MLP neurons of a small language model. Each row is named by its layer, matrix (gate and up: input weights) and neuron, and shows model dimensions 0-223. Each number is 128 + 24 x the weight over its row's rms, rounded and kept within 0 to 255. Numbers have three digits each. A neuron's up and down rows have the sign that makes its largest values positive.
A block is one neuron, or neurons of one layer that tend to fire together. Before each block is what it responds to, as a language model described it from the Wikipedia text at the highest values.

Description: Name-initial capital pieces. First capitalized word-piece of a personal or organization name, often non-English, e.g. after al- (al-Sharqiya), name-opening letters (Siddharth), and middle initials (John F.).
L11.gate7:149109116120143154154109142084054131089134113164112127148134138111093118125073158152088108128164130189140162198134141120157134173148122113172109112117103146146112168091112127120119154120145129155143119134134123078138140135108134146122152119109120078126152082125129150145125125119093135165128068098149154116130130129104106162140172141139138137111157092136133127124128142116076142129083150148161160148131143125141164158130124101134134194180154119087145131103159150124128125095137114155122102117137132119091126122131103161123131150101118128111129147148104113145120113128131106167124111180180170142144124112089161126091087127108161140138132138127146179138119113128127129141116
L11.up7:174104125134138143120134120134066148135163135143075134146139082114156136119148104094124118105083163149130123117102133092128179098149158122110142129136065142125123159151091144181087171085133109062144113131124174139147130115186130134168160088144141165141144158147107113107129112104079150111155077110112136162130152146102120140148132125136123160111135114136123153115105110118106150120112129173122138130138075119180132087144098110167125118148093128091131133097150104115105142089137126119137103127098158143109140127134117136159119166127137152140102144143106125154136120138135149111113119143143172113142135122066142141100113133095131125119134136104181137169124124101158113144152
L11.gate45:122155084090092115132166140097128115113102090101135096070105116134139104110128119110123158118148108135161175146093099151156154121117168145134129142145099163103126160147114166135147107128179157119098115112111148144118102097122131135138130134122141107135114137105121126130145131144128140113145099077125165085127141085119120158114131072150102136122137096148086108164140154156091118140136121162134124117126146142149128096151141092155147145137117130133142158115114150093120141107135104099097133143146086126140144113147106134120141126084092068113121123185096071151107092072114177141156125101124141106148152113078102091148132140134127104113127110116114099138115135139091174143062
L11.up45:141125138122118140150131122123155125143102124152111078139138113118124122088141150086070139128119096147137103137140111124135105090132184150135170123111112125114090112160138142123087159119154145161101164117163130141112109127171104125133122119103134122128142148147154157140127126137110102149158170173107141111143120132101160116071137146163109109111159144167146129123147147142138128140146100132161144128143130101162131102122138082099141144131096095117129161134145144144119110114090115138108151149179156165140160136176150125121121119104094071068128110123150092165126124083148169107159102169119080127152129156162101109067092093138114127177100088147112141153106139156109107118135
L11.gate173:123113110095113157128178119150095139120150120114122159104092105120159129160161173148141177165087124159132104163122140122175124166097182144146144095094077140147131105144076150159107172110159130163123136147126155106109152108118099101092100124081155142114072123133088145130128154099115133160127165121099142091145104142135173153131154156098158141077138141133109129161130128142135174127102127177100113120126152123110109111148126121137158134127096151131147121117139134085115140168126113093105133130171124138120148166111118134121100154077126119116144147089138130141182135124088125119129109114141109114150173145120130160108097125108139138127130110132127108135181106134131107148087
L11.up173:144140111159092148107140112128142123099110129129106138133095080108143150119104119104077140129105126143128120119121092100127132108158142161145165094121083148118114140159093104156121122093078134125129152136130145121169121112106123114076073155137078105119095118116088163126134137136091162128146138118111087105157136119114128114091154146125157120132131146109112126127120126138119171137119164150109121133126161146116159125120176121115156169153152129143147119122168131097102111128124109129113123136139105096105137114135123129157163152111133140136159125064058125152145109110106111163132110111171112094153174173143092144117158136102134131151123124126160057128167109164083143176082
L11.gate204:071141130114134094142137133170133145160123137139183083126153138132116108128120158165097148105124132153150062158083161156146152109169138147140149110071119197129098153130109141123117137110122148164111129125108141129104122141163108144136166126108122147106111087117118114148135113141109107116141152120163092104134129079111118139112148151145179160105150133126106143139145144146087159138125129142137143111145157120147135164137153110108146151131111116094163131127112127112114100150171136107058106127162106158124100090130090140124117145098103144140172140109123096143132116119161119135159117151139098116142160083116161125142181105142163146116128133124136103128163120173152122080074
L11.up204:139146129135191136099130116151126141105079131140151087161151141130146118103123150107171096169108139129156092156110116140166122110150126111119163111076098161118147159116136100112122142159137113123117109155095140130112094156164122128171091149169072130113108113117105121132117119174096096106126154120136111107119152158120117101140121096134103108156136134073140142172137177098118173125128107156103100160124120108111171129104153120138168156126139116116103103097132159127158088095135101149112116117104167157154098100116143127127117123156118132139122144143125156140096163116129085126113167119112104177143108148167092115137143092113130096155108121110148091076133109154112129131075

Description: Such as and segment boundaries. Mainly such in "such as" after a plural noun (languages such, groups such), plus pipes starting table rows and paragraph breaks after sentences.
L11.gate59:119135167079126139129109143168133093102176147131161120117073109127125103162130136116140131087168123115162127143132138124124142140136165139159128111127182146127116115131170158154138134165110157141135107143146103124154144139097142082113150111151072145133125156063125134164110104101193139115107129130165147120105104130143138122127107145109099127149086134100142127120100144116153103107106165089132092133137107084147076137142155147143160166145164153112104115124106143155187155122125121087094119081136119096173102118133100119123156130113086114162135088121130137116124138129127182156107167148098164105151130136116114120096135153118171094124148106108145147115141120147102106121119
L11.up59:105162162104108115150141127137135143108164119162136116085082105087115142152108147123144146127140124104125126122116134143134101153150174161145081118114177118126138134107138155104108145139123163149163134122155129142132127158130123105108107104101081155139080113095136170169124112121197141149118145125114154106090100134099121139164091152114103117155101130115156137174060120074149126101108141099159117159150152102181092159134146138152159142179120120142111122111102129104146162109136114100108137108121169085159114123159124084154139149145140173144130109085118141108113162144120156157097134156085130104145128119125095130095152138120150093133124141118175133125133133112110112132108
L11.gate143:126111084094122172116149105119099151131155156135106118117104102147095138158158109115152111151109139140162149148092107107095142115137128132154104152107147124121155155144155101146159119155116130173131116135150153126144147112135117111102149124088158133131129093084156117157066120118162139111113113102138128149122080140115137150110090155119134125153073111162132109133129152111096132134151125112097130143127160110125140161127100121127115146126151069100086096133124130160160159111114079111133131080113133087159123095133083118168169160093131134114136146176128132097148147159141124183082199147087176110114108120099117155112139145143138137149150129083133112146146102129149099140135
L11.up143:112122168140136106138130120103115071147153128142127142141137144120135145177137140084113175080116115132131073103163113121166118094166168089151122145114129139165135165149128149147163095142134140141160122150147169121101150137156119114121134107130121127177081121101138139133097104120137114142137120103162125117143109102121181165171121126111147092149097105169135220106102123123165143089097124147120094142148128150154118099093134138128118110117182121134186099104116128105155122163110098097121136156180115105130128165101160114120121130124135133119130144124133110106126097124135096163118123085111119146102154113116114119109115143143135112071142090150111150121111126077150117134109
L11.gate160:128130130126163122149136135134125087178146134128153136124163117133134156137091103111146139113075101118103144153172155096157133111125128152127090112089171146123083154116127140148152146094143158138139118124192159126125130135134154142140159100112110162137141133088118118157158091112122127088124121108125159132102062073153115158126146114094161092131116142111134149132107127138138121124129171152134091149125120079093135172116108108135150113154141117132131083127110136116124164156124121160112066130128139106151180129127182104125109181076150080128157138125082096173139154131125118138133096148131165133142114085100132128095099159138142120145134109135126139100106132145101114170134
L11.up160:084137095115111139143121115119126132139103093133170158071125147109111143146114158137115146127107132152152100119125090110124173150111169157114093126124182121131109112145183148137095112114146160114121099126105119128095073115080115081168144100162126124130118137095145110152144121117136121126120105138097120094110131116116117064128121123116138113132124121106159117160096127108116123105129142100124111139139098181190137135138100123146137158177142128212097124169118074138135163131156109173133111151148152110128176145155122116146151159129137106150138132142140117128133116096202091119103141125111136144164118121092107081124133135138166138132115101128151110129136129120072136140128
L11.gate227:100137137115117123141107151148100098140153146140153109118153104108087148163113126124114148122112140171143134152136124147139130129149173162128093102130151120148130120152163104107165145140196175177086127095173085143114106168102131153112150132136061111161105173125130090175137133090130092152126151147122114112134147127148082147149138124137109116114140149151126148170128155130135109165092131085113098139107119134132150168139154127122168122119133111135132151123102144115136158154156129142148121102134138151110124118156145112138109138138102137170134119054115147157163123130123126133142147100134149150153179102100123135110161165156173088111153140153117140136148131140136074137059
L11.up227:092164161121118114146144169147118098115153123114155124151154176121158139144165110176103092119117129113156127086137099144100137115149162137154164130132185133145156129118145101159150185127126135147133133123132076148125120112157136085126141123146094165166123079153113141182142091106159106084123140149127130123128108119118118168144129125152075107146097128143174118183109125114139151129121143133130136138133123096101095144140114110119086141142165139110088093158094168134137125163174081120141117106135147133144141155119093100153080116168139175102118083107089108131151137103153160165157114109119146124119124128145128156136127143070138123126122116157135132103151130146101125153132

Description: Mid-word pieces after boundaries. Short word-piece fragments that continue an unfinished word, often right after a hyphen, opening quote or parenthesis, or inside compounds (court-mar, foot-pat, grand-mo, mix-ta).
L7.gate34:108144120101097135108152100082110103100117136114109111121149074077135122163135129091116095111124137157130129109094095160131189121105093128115133121111138133121121108108136163137155121107143105159161125122145102097164173123142099132123119090157104113131138115107129114166089070148123089139115143055133126128108125122139125121125172100157128126142166135145165093129128153120099132106093107112132152166125110169140169134161128096085127150142151107143137148078161121107156117139136102113155136057102138130139127106097098136115115108142124169123116122133104114151113157114125135105147133139138148095114144111140129144149129088137141128157132098145172174064142126097124105186164
L7.up34:121111123152100103106118177111081112154161111118068123138122142140068126113099124117155120150116135087127112146135124153162115076127103125169121135166161155192175157143118147127131128133174101137140106140151166157099118155124134139110119114134103138135088106105126103113153098183149143120150084063134123106154147143113139134186131148141148127135113155169121148114116085149164162173142100130142095113132137156099110128120149152128123091142150151108125131113148115090130119152094138137110132117160148134127138147121130114083091099145142100145124090080116155152118095140116135160124138096135142132162106072131092117118112143138134146155121152127130148091160105137101116157169
L7.gate167:161133149128057154082151110116106100143123114123139112106170102075103133125115137112120161145092118117103121124115141124130126125106090140096106104141136125113143118102119129124124143113145138106127144178131094098106132140152100149107137098128075072107120149136118071168137090124123127155121158153143146130117150130122143135125152128164144141103194097133124076143101151147131061157129150096174169115142095164118099103170168154107126099149177077138092131110133119117154128152109129140109126106092102123094116142159135129141111128102157163120135110125088138104094118095147118153151077156155102127132148143147144164123152106155112120114137119113143133090133137113100117121171
L7.up167:092107123129118119096143110132056088117121155098137157092137106132115128145148137119140172095108139152127147102084105180142110119081117153133137116141118142131117127125136104162150187169180123118175118121144169086152139096072179143086098129096118115138139167121133090174106105119148116159115121117116081133119154117152110164078138101129104078118165130130149143107111135123115142132154121114128134108109123153148086162138154125125128126167134140101124103101143143116105151111131123146105120130118122143128175149120102148148142126114119121117162115156107130117118083152099164103125105147115115067118093101167103152075095099147110161103127137139145099153115125149124119138150

Description: Wiki heading equals signs. Inner = signs that open wiki section headings after a line break, e.g. ==Music video==, ===Film===; also mid-word pieces after prefixes (dis-gu-ise, un-fa-vorable, cat-eg-ories).
L7.gate15:117117117140122159122151111139092126141109169136126149091112118103106133138083182099140132141140100176103124132137088132092166146173165161111123120134135172142081126115117081089116110133177133153106139125124171085203099168137145144117174104152104124130117158127121113209122121163133109124133126087159121098146140114141104147100143102112147194117165140138141117132114161148117114178131124109107134124099120155169173139139139137132118148128160100107123174123116107133108144174138120139135116124142127136122102146140109159156132116096151163133131115132123111141115126146127139141155182132156136126159159141115110131129168165110122113139165175098140120116139158104107096114107
L7.up15:113131125113126128137144097131145140152151152143170106088103114136138164117132169074142158098136117148102114139112115129112140172148158131128074129134166128090060097136127151095110101138133132122121113144152172133108157154113137131129145090135098110127143146127101117173091084147143133145153160071138105102119155146101131150094096109126102137132125124162134135118098160112137110150104122118129111151127102118144096139147150153142135167131151163154102121127128119147132088172116087134113077090160104164174113138149114083168160130109120116161130094105127157168095079087110164146102156089106146105129120103098141122114126125132131166120169129102098157083130140108107129098120
L7.gate22:098141147099099096146122132136123147128118142144152106118119125128143152117130128138095096128166087133097091108105126095117131156111145143081128101114130157146092176102089173104078127112127133133128156137114112098118116147143097162139180108126157145124100100100122102167151111088147109119112122114134112099137097120162130135107121056113101199132145143096164125128113131147081108155119109152132142137126110141164130144172138086138173162156118118140135135142124123144108150163159167107106145179089116174124121131160139145159157121137104161118161098144143116140117115137112157157152128159167120060165110131155131150176142128145156108117170119129123138134129179146122137136136
L7.up22:096148164083094114131126102108147158110132138110146097136114172158174169074139116143098124114141158134125108131122139091108110111122165153094117128133159141101076179145118166100111092128110104146132115174097130154114128133134110099141111109143146125129117095130107118126142088104173095137115169139111139132150120127092123130118080106136107148142093141121155135105116123107135149159063115154138124146108051135126070115156116121162129174122125169157099114126122145152125114148121113094148113143124128131184120145143125108168172125144105095095123112121160156151110082093144180156110143101109107129134098100137120108125108145132126173130144084119115147111136140159107151132131

Description: Section breaks and word fragments. Mainly the second = of a wiki section heading like === after a blank line, and the paragraph break before it, plus mid-word pieces completing names or words (Monts-égur, dis-ad-vantaged, Immig-ration).
L3.gate75:134134135106144119096149110123122103120141097123157132089127139097107153060119139185135100121113159151129175121138163145188107171047125156158112131078088130142065108124132128154116141168131124123096127126110143134135130144123159109122132093105119130135159164109153085163138145133173136157088096110131115071158126139153126107128076150119146110113121121147124144155136098147103147113123160107133102099144097081126083123103099137135081110143147107146139128186108134141086126133136153136165137145098133129132133111129152141133160118139151116184166136100117158129109144119132108145144127139138102106147130070148139128109141146114100110118133119133156126130133133094128074126107
L3.up75:135141139075122147097138107101138158081143101117138099142152135122080104101150122157161141133132128159130169103130123140179111157125178101111106112119119099137073111120114143105127112126141147119185152183135100163102118099130135113085100137116124119160112155102111083172132141134118127151093119148062179177134150101129100127109118153093153131138116156144135127101133149128127101156135145147118104149121092098150133136130084108131124120123156132121119140111132087145133139121165178159151184142102111119143112144095124087136186154167115120146128199105134134127136125168125146126096135120104078149107136137149101144116137125151140104149144098118125140133103163114119133130089
L3.gate79:140158148135139161084107123139092121154115089168153143145145119123098139157136126094129103146119106136138154082108135125089099136105148125111147142110082124167119143102107098130121085161145143125060161112117128177099111149126178139129164060144087119125110098091116135128174089097121103164090148113154114140108125124104162134155111139129120132120151148132129055165146150130110179143151137146133089101146155131155128122131120120157137156157126114151132118110118144132113132124130148157161103185097103163120117161141124126096110134105093161161125112138083118141141108116129108116131088139162107146152112113133096116142124112115130141109134146107128162093086160080149104103115
L3.up79:114093136143126146112148129113120171108126166170140129132128093125125133143131145143165111229108102110154148143144117148131107138149158127137095123084140145148133112138127103107164144135147102157159123155113102153115087136151116128112126139114132152113105107139133126151116134141137112097119144113131184126122117159081082115150132080063113139135125129144086129165109123126132135188121136159076129134106108150181122135136188119095136165112117142173131142124141135117132149069114119113097162103093147114137137087141124114133125107180184124079095121152164139152134093130096118149144135117093132176147104116153126102114084155154113112135131113125136136123121136132080110129138
L3.gate113:127159101153125131124162108136105138138113107137147095138091142109151181139142124140087115149111092135114133152158163166173100133115135144132092109088157122136109063092126104121081127130161142130130152160144135125136130173126129125114138145173112100138141133112128143132132137105097094150106107097145104132192104120171118093147124144059156111117114130117121133152128145141134081121086162149139136111145116105121110160135184116126191099140187113160103139128112124113115127119112149103147089134126114127135098112119115135118172093150154141146126137114096124170132131139098121091141109167143111122169137101106139147141136126161168074154144092093105148172137168115114132094136
L3.up113:135133101125123156118159101162115138105135136155119098102126124157137133135099159123126132139110132125138120110137115097140099116179181131125107142107160098170145096136137108082126124131153178140100119151125125166153107103171179087143117156138117137109120168151120081125167127123138135118099117125189113107163175108140098111149138152116116149132141148134137122147147126114155144138147198119142157118167147116157121148099155093134156136181106092108139127130134118133131138112145107130133132133091158117134148152100078124132136114147129086159141103135145159208136081149102083112117105118126104082170111113123095109137156169105106109164114134098112131130113134095122186104104
L3.gate132:111128111060061156105121096099127100153110169130142134105113115149133150141092127111156171134091117150115124125124129133098118137128109069109091105134096132179112119137134089067167129135144107134101159146124080099115132153135149118118122109134127085129075142133098082159117107076122110165113151133141148121149127099115103125147146143127144154109153157146129123178111151137081123129133107152153171112116159128140143143126102095144163119144091118112132131150129110176150128168110120141152138161144152120113102178141095149142098192148119123138135112128129156135117123124154150099173114140168081150157140135128123117142147140145128133113176126114119175140113165092125129148125
L3.up132:098106131156170150144150107151102068155117145129106119090130080124113143161134135163127150140136158096158098146090089132117146119122138121142105113073151144131102174106096179152132126125104123115096108144124151096185141109164135129133157138124107156131152090112097147142116122118147110144136123157136123064114085095122159154119109130108150159137117146154126126149122098127112155155076136146123150139129137159151167157114167080154104155152146083106110120119151086146148133139141129175157146101142166098151159117165159116103119148147129121101142149146141134158120105110132122171121164110138110121138113122056106105157126126127128153118131142103147146117118139144135127199111
L3.gate137:099149117157119140115106123148110068116129132123130139115104134097134139180102108102115150098129122094106106121122162076144119101124113115159095115139101112172138084114112147130144121114164117117101141118124139142097149131148116185099148159118132127135134138125132153090135117141157138118101106141109147071130114145158117184148150097105134093111167155145149112125097150164082130103102114134188101121108134131108140140135168141146112066104135146107127148121125101149133107132107165154156133084145130083100149165092092152144112134131149126077150117134132142100120180151129069123145110176164159157134133128103128146108108137142155141109133121150146148077113160142176167123111
L3.up137:113154138147153172069133143111111121190124163116168134160123105149109143167125139133156102142081143098133137116120155149092097093137165124113138151112125126159155159131131141130131113127162132145090154163154110171112140138151139139148124122194132156121108144129121128132143112143126106102122128120141135118153113157130158101100150129155130091142134123132129102100169143107149129133111123121073109153118138136133115107129133093096136126138130116123123122144107129100119078130110104123167106084144168173086093167102141129089141133095056109122148129120082124102090132069162095119133118134120125148140166170152125155170117110153103084117131128135138108101162096074119179130150
L3.gate156:132128107133121131152125145103147130146136149111131102095135129138136112111132129128135089145116112166106086102166129137158097105140109063108143128125182130137153166072096123156143106142177113127135126093127107104130146153127166116152117061140110140157109103074165156157133111115137094140108157107156145119130101104105139154151175157079117160128117103116171154192116121121088126110092092160113116147127145151134152185099113126117127090112173129096138121144163136154090136143091128124111135092153129137125104141141113137142155114111104137185154095115070153166087109132144133105147129124137160155136168119125127133134170146123146120131145163140102148157118131129111103143125
L3.up156:133126144131122153132087143097139118162103122148159154125098146132120059112085165156120144135128111144109106101121143100169095129126168089074110116136142125176128157058130128133146132113153116130120127088060148081085139139115141137124110087137097120133115128096190154113140099127162132128100148115165130106132127111130112131150156101102123149126142089131157195162110117117079143094110099137115124135121106152102136144102105153145104122127147108153156140104155147111137120186155143138101129110118099163118125137138110133161156127096116181133139092083122129135087142141128099122128069086149138157139139096098120118118136128097160129131142141139125147117153123100153121114126
L3.gate234:118140118117105123090188117128078086164109094137144146096139151108153131137110169137132192119104136130107149104132106118094100132120141159092123122145148139141151136131130147117084142130175164168078129121120121132151125123170159123109167111116094139144108204131101120159132110111150084159077107135152150132168103134154111153120158146167145167116162145179137151093138161156127087110131158120148135128150135130199128138149143102144120145129095070122148147086110142130106162117116143171132125183136138102125124108123111125153114121142085144141141125137089146115145123132136120113132136129138132106156148137127085128149174146135117085146151144134153164139108148160116126128118
L3.up234:115130132127102114122148133153129105153128107101142117113114142110174173087097122137123155104108124122106127055167089119100107094119176175094115149131149089100124143153163147138102132139160144162130123129138101113121133146151138122133166110112125161146126158123094105134144091143126112130088155134160129103196089092136114149086151106143142169160102152154121175134101150094155076097135151117122120153102140150134104124132162122140108127122114149119134151124111148162120113143111118156135115160128148134161150113144118086160136095124086127145107125167106127108131089089134141104069117093100137098130151123142121090195163147177144126154138098119141129113110164136100144126128
L3.gate248:150176120140065102148116105146147143172143070094112128138161125078136095142137155132094139127107138141099106167121128126128090107124104181096126131164110131116112129114115131118182117164130192125084170144099140131142114122133138135125140129128089096148135158119124120161092138126078099122121130094117164123141164123149158136090132117111166143117121099113165098129117126146173130102147155101127094104120118156142111167141106083159145149091098109113124143112096070128090153133139153139081081155130094100120114153124149137148124114116161100174144132147109127114148137147115146073136099110136126119153128116138128177107111140144113109135152131113116089111116157151087124141113
L3.up248:131123169113117081138126110132125159145123089150148156056123142161147121155118155129144122120117110104145123138089113096103153121150130113109118132129091152127133127118130080101160081088133116122116128158170113139110094107119081130108154125093103162121088155114129119149163166137119094156136140140138125137114136072137136119127103149160141129125151142138147116101115155143127099148112119154123150104093171107141141137123198076178080147126119080095171129101141123131144139148073121158158111128106161115116159127074118134132098123149084123170099152147173173137151094109120113134150121103120149129147144118091080102162119138144120085144127153126119142136124153154142152131111

Description: Start after opening punctuation. First word or word piece right after an opening parenthesis, quote mark or hyphen, such as "a" in "(a product of", C in "(CLP", or unk in punk; also odd word pieces inside names.
L3.gate14:119112131114133127094152113157111115148141088148110163078123147153097131116093140109177135113119092134131095097128113119123146109136116113104109131149107140128100150112115100082176125131170131135096149092195140124119111142165130171139167078145069135150087136088101113147122106114118139129119169102139087142114093114112143118152164148132158161114161118165139133149110190134093116136100102182120143112107167147157119151149115121121125117128081138140149126121106182144110136129094149150114110181117156122104090161167101153125104138158135152119110128108105085152141114094150101146137150118149114147126111121121093143111138135139095110103171147105131125119145133107098142182127
L3.up14:110128112133156101133087149122147156139098123126064151098136131135131085090102124119137108173136113100129120132121125142108144089110180145092115109164095134173144179143123119158134121122149106095145116117149092106128105085140115069117168121136108147134132116172121133141109149176098122106140153126125092148123115124156138118103130091125140151118137113106165128125091117129140155114113146102088137128086137121125149145120157103159137140094113112137180108108107141103113148124123145167139120127145203128124138142168160131125046118092166128086136085109142136158150121173095142089162132146123141092146113145133138128124112083097126130097087110137107156137128143137115126178154
L3.gate62:130118158161088114142119123159135140118127108138132057116124041119128105113159143113146102108124113149109100083109144101166132114172133111152114127123132137134120150109163117103142110082142151122113172129095156151123133162132147127113146162095135138121109116150176131117165088141127110155133137109179132108154106124155124164131114131081106140120137142122143145145147134131115162151087123161140098106144137115150143130111171104123126114123149155084137134076173093101141127167092129137161120111132180061089164136112102139149139175090154190105097115130116147157118141130111102115129138158143150114163133111122106086116107123171147112148125116109146141137107131115121095114100
L3.up62:153114144085069103124127115146152173086120136147146086115168108125157126139135140117091169161115167104116121130097150107169123102156111090108124107168141127115120138137083137119152117119116101146148140119128107159155142104111148146138166091134148107139098114146160113143140128166117102124116132101155111097109114133107150092163075107114122095125121095134151128142180119129129117147133133117159155134123154070143151161103129120142108106135114089076127129063134092142142111127096104140085118153110116082124158139092119157137140154107188127174116149116145117124163069145105192140121108152113143084119134171132142146104111117116105140145105119117103153122115117135125152122105
L3.gate68:132120104136132184103127133140094096166078194151105111142150119129124150176124127100144090142104148113158129091098111152125117147121166079149110100123158149154171149113075161150146113108195114157102145112135110096173132120154138108117099105150106149125120098143124128151145083135108165118130166118144134139140141161093152164161138128118107124109166144129154107157111156152123146065130115162117137121126138150132160146163133135124141114157170084130154119115125097118151109129125128147117152094110153180107136156121140130124120134148115149128167117088120115098107123138109126117179132122124106137188159130118078134134138096123117134126120130180188134128129133101149132155111
L3.up68:150135134137115120116130146106124124127111141133098159115141118095152129177118109095123107112131162125136144139086191126130171094122137097155140109135113135154107105105091186094147124120119133136149134109125135148170144189123092132115094118147081088132133114140126130170141173115096163125126149125076097138160082112118158120160158140063138114127126141128138115168111154126119135097101113189138132125117080136070125160150101157115161096145141158145119115132126093205110113153118141077134177131160118145127129127118147139138137109140136167122150102095139115138150133134128130149115153133126135143147136112111098121066144128127111112118133093121118142129181127070122107114113
L3.gate99:178128057113113134094105112094081155103101126122110142137137108114187124151173110137120110169188101133125140174103136103119123112099120092127122108142148138113143093137098139124132110161115129136119108096123089137163142121085068113114112146116130147114135098121120103135104149114077163089139137122099167063107108136104125098098152087128120132105131119130131131171067179151108117097143136142148163105162112160131137152180118157099153103121117113129093158115119110144102143123116133125103128128115123130122145118126126157180110133155141134111133121121141134113136168155134139073175094129126148114139109153103138163141129100097112151160113113130098117117121126132102138183131
L3.up99:138138101140122148127109120124135111088140096140120146114150138135123134171137108158120119123124122145124129126082164092119132109106107086166124142162147117159188115141122117136168106153109098138124084103129139084128122136118130118148101096130130102128132078141076122148094122118105127123084173140150143100083140135130137115135123094142124121122155155156159102208111172124105117150135121132114177113119142168109120157115106127152129097140049131131080151156138114092113134168096135132124132095140128186106123133099104166128107154131087126119103127076108164118100123114165145112173146134122120116160187121132108131099079134123084156134138112125111084131135146134142128149153
L3.gate166:092118149092118153121132133166051124157082143128116118085114097143105148133158167118138141162104129126125129068120148107138154120091144067115091127122134128136089164120147089121161136105162122084139130164134129084132142136170110131122098124158097128122104138093127161143097146161137114139121134138140133135158148130104106121123158104162100157119169112167157159142111129122106090141112120147141138124093127147149154083075133101124128145114109075090124130126127108108135128170091117158111142116137191113091166117130118145140106151141146176126099141136110147144115112098129142099125144097113198093151161150112102108108169109127105149122143108110128137144094108132132114149116
L3.up166:126098106103116176144077084093154108126082116116112141125132136160153114149130162094173128092117117113118115114107117136102131144105105163114125084126192125080140164154132121150113120110120178083119131149094103086163108170145132138112102140121096140128117113152130131185120127114092150148163123146154125116145133114134163079129166173178133126143128093123100105135128114111144149119108129104128184148147107113150114166106106116158129110116135139103101128123121097124128148136165110088140142115110130122116103100133162118174096166124128177126107134128144151137120123124122164110110139114123083142150138092119100173136198117151106132117163155114132150155122131106115128183102
L3.gate199:152151119110083160123097144079117131115160109098135089121125103110161141116128156113156108161136130143107134082141120111160083130177090076117114148103135135153151137130110123111124117115117114124160137091130126090154156141151131161123143113120105110101081111138126115146117101128103123098136147120152086110191103143155103136148202108123088156107112149118117148173147123141095153086149108141108172105128132124093130149109122123084170121160115143149167138128107120125123109146115114087123139149131128130107102120146096140107082148078136150152149073109130112111145110122151138155155196111158154096137141132123152138114122152158112119111125091108112096099090122090093149154132
L3.up199:099145132101123120076110096145088125120129093093107110094073128115097148107130130141131110133105159135162108080116098076098143106126157123132158130150124150162090177115131099132106122135118071124145111100111124129136124153129130109145106145098112153117135109125110139152124067087132133155124134122140117087111081081121114100144132106137102123123111114112177141159093108130119131136137106108121201110105148154117154092118119125106148177126163138098139122106129108084120167150122106122084157170108182129130097131134102114169099141121139163124140134105111096127153129123121134108130136134126159097117140135129141137103138138092131143088141141118156130099112116206145150121062
L3.gate225:069140115091093130139173125127113151123110132117109153123107162146122117137129121121188097183106112141134060138155123149131130083122097109113134120170153119145141140100125090086147086168142106116114139107143135115122176187102120133120121160148143140131106090130133105155136107118124168114143136087137154113134141148165103138149131126149122135131123139125122139144082143130084156147129071177158135114170167092146148156116112131123172096128125133123117120129141112099126143130119144079166120112148158130109092128118079146132084150104154153105175095134079149158118151127135132152130141129132175119115120132156147155117184153130133125129140123131134160137124099115180177147121
L3.up225:129142075096125142138163121138145130119114116105142087077131122126162161067117147126097076146086165104133133152098123158116106149126148142075111124115144135169137153132124079099140090114124102118127091124149124080159136149109128112147099122104120156109135144144142100138147128115103100135109144095151140086136123103136102120097132152113156139120137114104136147112146110150109150115122098144119161111155131113145173131089120135157124179120136089114135101128137118088130164142110153067153151133122158096114101117119097156143127138129167182113124105148136188150138117123118097197162104134148119131130111100151147127208170115099104126104096119098112143131126122129150146145105
L3.gate249:150106073152129193118108157139120110119073179176117088132135137129135171111113119135132095154110128176163134142110097151132143124126090099128116130137111159139104141129074142139155151107159151144104129103130104087170157125143099124121092107114107137111130114109093126129102131136088103133146132126116104088107102147088142124151140125123113131111131130147149074149140143153120143117146132142117159130129149141114178178144118136113126170145160066126114144140119134131083120130111107121124126166122145128130096160154101120149117130143157143189128112122099120178111120141128139101154157120154107073131149147142133147104168124076105150136119098112190135099134128126111105180085
L3.up249:137099124121101117133119076071172043121148117127116118152122086136128118155136111112124146138091139123124101137139129164100113123150081164112120115117145118137180138148126144129112200083154143146152113105099090086135150136140091125135091089116165118132112146145080124162098159126125127144155122114120106144151178134119147150170132070179107143133088107143168142176116119128151116097163111131157140135114113122079105134156137126118132111168120140120107133136098166131143107167117105151147120138160130122171108097163099136122128133086136113133135104113107134068135105122113187109129137125122133118150142133125145162121154146164106149130153142137135097158141130125127128152146